Part of a small language model's weights.
Size: width 160, 4 heads of 32, vocabulary 4096, 5.11M parameters.
Training: a variant of Adam for these matrices, 108M tokens.
MLP neurons of a small language model. Each row is named by its layer, matrix (down: output weights) and neuron, and shows model dimensions 16-143. Each number is 128 + 24 x the weight over its row's rms, rounded and kept within 0 to 255. Numbers have three digits each. A neuron's up and down rows have the sign that makes its largest values positive.
Before each neuron's rows is what it responds to, as a language model described it from the Wikipedia text at the highest values.

Description: Word-fragment continuations
L12.down317:133122120150111177148101158116164128166143113110158162166126104073106111143150134158126092066116093114105164104105123102148128109130106161138130154084113165145122127147103147190101141091138143138131110111127143121113109139118105133146139162121165128105106141134137095130141107118167150141124138144148149095135080115122147150116119155130088149168120133125105103152152140145103129126130

Description: Leading digits of quantities
L12.down423:156140173105090109141072107114142168136096136172118146123105122136098094086132131100142112114114139112091084128121121096168181126140119103121163146101140135157181154178136141163143116131132131139112142103156112127120135176142104110127116123101083098141089118106153160120122134170143159138107107148141107101124125149120150139134122135151123120152172122172090143105134126126140120152118

Description: Definite-reference head nouns
L11.down136:171128140123118108157091143152120105069114143162144126128139104133109149120115169138144130128149126143140138145074128117143135167122169057131111122110116155135176124158146106133133165109126148094117170127132137098134119167135158112184152115141124115085098175131191116141158099134141116163166131131115129149115091161144160121127134142126127138116162155179155127133159160091106108156108

Description: Mid-word subword fragments
L11.down42:127153115126135136156119084138116125084098109154137074139099128130099173132144158159137084119132115155145153141118127153127130135138077060128122134118101112136138139148139102133113111101072102139118139140133137169166125154110142151120129141144087126138135198089134136118108137112160125129137087109072118124077126124121119119124123097112125113141147144134125099173168129077124125131122

Description: Suffixes forming modifiers
L8.down341:161127151147101122137098147121118137153080130129129163100115096123133093128138126115148106157119089177145140120131096154124164113172119067095120160090131101143127089083131099142126146124202098123128154157145171114130098102103106124145130121104145132141092143162141127149135117084140099100149182122130128134143134176145179131120132120116153119148175147090142141121142131124138149102147

Description: Section break tokens
L12.down401:116126189143129122118129116090117149150133135135111061109140107124106119105138138144223112159137135143145123103157123126144155157128095249151122139154108102111117102140143124149121134141057146135135139125121125140133099111155134133168092144121120143122116111094119109177143097119154124136127156160137144143149132126146128140119130116101161125106136098117117127138145139117118131083129

Description: Quantifiers and function words
L8.down339:106159162110134146123133196138172144143068080122130134160152135120151145106124105105086141130132101097117096096132118144144125106113092079150120118101152138136141102114154134181146069129142120154160124171145138122120120147131114143144121140127154152131133088139093117117151106098125109137112125123119139138122119125123144122114132099150165166161128165109134131111070094113114111102114

Description: Split word-start fragments
L12.down248:123117179136138134133130118127123137118127164161106141156140111143135099099125164082087135079103168165102102135146145095097159096136113120127127116088123097155146092122139087093110122137142130127162148145123146115103148078130165155178103138091105147144147148173132074115165141083095117114105115138123136122105130144154173116115123115111110105160138111166169107127131134149125138137158

Description: Infobox field colons
L8.down91:112174130124120073133198162125108166176113105113116082109157132130085110121132161155163102156092104138137132138140119126121116161131164115131079132113101097114119096113111132116177154124125094159142123130126086128087131161141126112141113166093090119116194124115109132130123123115076128116153141172156120138162145135140118131118154134095121113114162161133118125142141092135145137089155

Description: Mid-word fragment continuations
L8.down327:121116128146079167139094151159115136102094138182101152099150085145129141142130140159174108096121096167103107116127139140135176116106174116137121142105117123093168132119155140185169108144157111095114117104117164144160158112142092160128122104158118140111143128070107146122152138127129125123147137140126140118147158129121190148165082126147147126126119121121147100111083112162120154135100

Description: Clause-linking function words
L11.down312:112136113149174140151139108106134145091119171120146131101135082117138126134138177137112147121171104120120123107078125113095143116118095078138125127158135130128161129154128170140142099124137113108127097181133151114154089140083125127173148095145114128088133160073128117175103117170159121132151147175141107115131136114131126102132093153149131131112137120105113120144116103128153098139130

Description: Short fragments inside split words
L8.down386:097109106084113112115093123148104151114126078129125142172140150112132160121108134132132138109120147111134177169076089113093155099145076084132105118125114111125119129134143115082147099104104166109145131153126040156129156128143153138134123133154102130099117129118142078123162143146127101121107085103126090147132113135134116088124119100148146109104110149124133128185139158120170095128122

Description: Infobox dash, initial E
L11.down160:094108139105093104107088110119124096114091129106127115112156157150105146088155135150128154184145082141102178152172147125103137128134118044100112113111144134102120123146136097139117117103113119119109081119124143132132154105128119141127152108078127157119089121108138132133127130156115142095120123179112146131149133102165138113149128129152133162120104096109122098154161119120190130143131

Description: Word stems, time phrases, tables
L8.down320:132122064161168075121132132123130112171122085105125160095104103165115140144133149126171093097126104101141099113094145185148067170120139156104138130131146133148123129126104138117131161102130133128124138102134081117132158097138136154144091093094150144121119161136093148110144132134106139102110100108155105086112146103109128118123072131138144133143070112162123108115121147120143154078111

Description: Reporting and communication verbs
L12.down180:096127157129153124149165105144166097096092092103139100110124118134134132151109127150092144095130115140137135154119181125093130135156120113161117164110153101144118127122167117150148104156126154130148149151150138148139129165135107108118150116125134114166101129096164176161128123163172088122117128147157103137113112160108166106108128125155118095118126137110115121047108105137129114124146

Description: Nationality suffixes and numbers
L11.down1:141171174140099108153111124128103172138168128124119145130145107102146101092172141111174164127130149095147115157117132128117136133142120086133110111106122075132131149178116159150108136172121160133141135111141124166158180169148121112125094096120138111110134129117111133106156115120115168142127146127122120153120167135131124107105121148137139102111154114150140094132109103143141118132140

Description: Leading digit of numbers
L12.down184:105141108145162100135082103082135161142121148143104137142123177169136129081112095166104098144089141146147138164090066117194140129108082137092106140146138103182139116151142109145091110091125089139171131117155091125127129126150119123115103111087165080135169108116109194151118119127110135120103133151107135112137116148133140168130130120152148123127145128110114126105117098101102106143133

Description: Word-initial "b" fragments
L11.down221:078105141101123093154156140100140108162084117115129133134094127091126145103114145130133115104122100141122120168081147142092096092090128071078101129159099125102111135109118111144129143113108127117140146099132130125128123116093117175164136165162152138150164118121144116139159135124163120121095112123188143119155132123105108139130117127175100112122142161119137147100121139084078115177146

Description: Table and list cells
L11.down387:102120094143127091128116096103084121144129109111077090111128100113128091140125060122151125112150113144149127102107139083128139103113120159110163092126176131108154141101148131079126117080085132164109111109153119108102116160121088119106127133151117129131158161108114121118139117084139144136090108136100133126137123111111143099110143150125158127121149119140105133140112130154122083089124

Description: Infobox dashes, word fragments
L11.down368:133126106139116133123110103158165104145163180123130154165151139163087124106115133119131109135105106126119133152118193143151151146115148123108097124111149145153129142108196095119152119115179120146148141152143120114126114073095166119086117097113140140141128122196138126157131134131098142126128101134153150120171118107148082125126138135147139153145158093100116114083158113155141127109119

Description: Section break after tables
L11.down35:140127170162139107069112094110135115090109097171145096139125119113083132136114114117146104134158139202146131194115172123169133138140124149126079146115150112121151112152093116138138163114175137111130118147138147124103154075119152112144115115146124153110129133079129120112117115128136117165090149152130097109124152119168091097137121099099135119111110127126175113151135129109121210103120

Description: Wiki table and heading markup
L8.down294:125127116145082096104130114135154104090154107127112142148131139132111074123119132096150068100094107100138131112122172152159112136129062151121144178121129129127118127173128116147136123142140137101132083162091146170172135139138142177076127125125099105118110120076147145108094196126136147131101163110139120093119108128116142169099135138100146166188131134132098097105098140126140111120127

Description: Word-initial V fragments
L11.down98:137134106124120157127140146080095146127119092117128128100140118127071102068130136131163088139132135117125136135080174094122144111142129105174138130101117149167145098111156100112137122098086134123113090159168139113124120115124095133120081094095150121115157107115140105126134120133119165089184120146150124141101130122131139140143112144108092119109125127162103155155112090097142096131114

Description: Section break before headings
L12.down243:112110100130124136158112115142116147121145145143132106128115118149127095133094104125147121088159148093159082133060093123120159107073113045143120135053129131109129139170155107147111135118119144100112139135132107172137139135117103142129090102118137128136127136047107147150126146148150132095120107141101139136115126166101085182106125160107131096152129112147157114125110137105112133138122

Description: Heading "and", noun modifiers
L12.down82:158095151160131133102141181106145087112093166155109166124123116117105148116110073127065147123099147148115102131118112159158145114149137140128113136149109115151117143108170081129143099145171158142104156134106117142141172110126125100116134126112117147162111126150173163114145140085167154135156133119112145134177141127129119138125129146144131128118118137177169101156089131101102099159101

Description: Word-initial B fragment
L12.down99:134159152129141144138136114125115136147130127135122088110145113104185125189148116154168139120114095110110128136143178136108148124099091144093048130112129109138110146107106115105127174131146123174114130150142096125097101130086099139116121124123151152102122172109154157164128110108092097102127080120142131130119136129099135156090117136111179154130114141109100102175103134105088095138129

Description: Word-starting fragments, "same"
L8.down402:126139108099134085116122154123128130146172133148103131146145138124146123108128152109160117125134121119106148155083129155109137144170150031132110056124136130122110126128170121158132161167133127157146126109139114123126101111158123141165065099185149140136130096089131120135164126120121139142128143116119118110121135164110148149171138120099139124121123138138144106105157070118139150131136

Description: Digits after number separators
L8.down337:125109120120111081113062103151119169105112118130151130129109131049111142141145153170182141105140147095105118128135133156156152107114158133123134098133112083164153135129132127139134109135136120069116144123084102168130114154165121081143083143107118153106115157106138135138162131095129141182122157164149135134113147145128125163103107149125111163143163103164117109114143147166145125160126

Description: Noun completion pieces
L11.down254:130145209084121131138115133093143138115096133130141117141085131139119124120127083100148124116117166153117121165121136130095168134166141136145126098095145126165153136126127178128144078141161144181091117143134109162089111145137140134123162091120105129127141141140078160111135074121135136091109140122116115148137089116143123166107102118111157088153131120160137159177122081138096132077097

Description: Wikipedia heading interior tokens
L11.down380:097157089123111129143126108168156107088106138108094138131105118106063154122110168099141108133123123112115170101172129110179118171159122093095127127142113115123144134133129162132147101114158147140151153118139123128077120132135131162170129102201131157184117144139167156101103139108109139145135145127125130104129162139122179126142174100096120122163157099125106110097113142120138129123128

Description: Split-word opening fragments
L12.down32:145087136114134112104186126118117150138089093131136173171147097101095145113139125130151079183124134116096141123130097081136129123148102116118167140141124131148148145088154101149156131112130136104109137123084136122095098105131147149106122106128136139110112142096121139132177156073121135099112139094153102138176125081155144100103170119110123156138146158106127129111137121168147141165107

Description: Places and locations
L8.down233:178124128142122073113090129124141173152170142091106142125126131093121138175152135120139097110132163098144164144151133121112110124117129133114114079107122090101127147129146118132185094122128140116123118128159157135109137118165166092163119123137119091114126087106157143116121136140133099096139147090135115148127138139128106174094107156123158076145168119102138125096115177113199150088131

Description: Year digits in dates
L11.down322:134119125091120110123097107146148116127116135119137110134102132133105128123118149112111112153149141169105122152099088171158119101119130082129119145167151126153083143144136116099105178119128122158112094162135094095126188133159110138109122089097125139117105126121138141114164139144129118162096108166156098157076114117146140147117162130124095141123134155137151150116152123109130109133125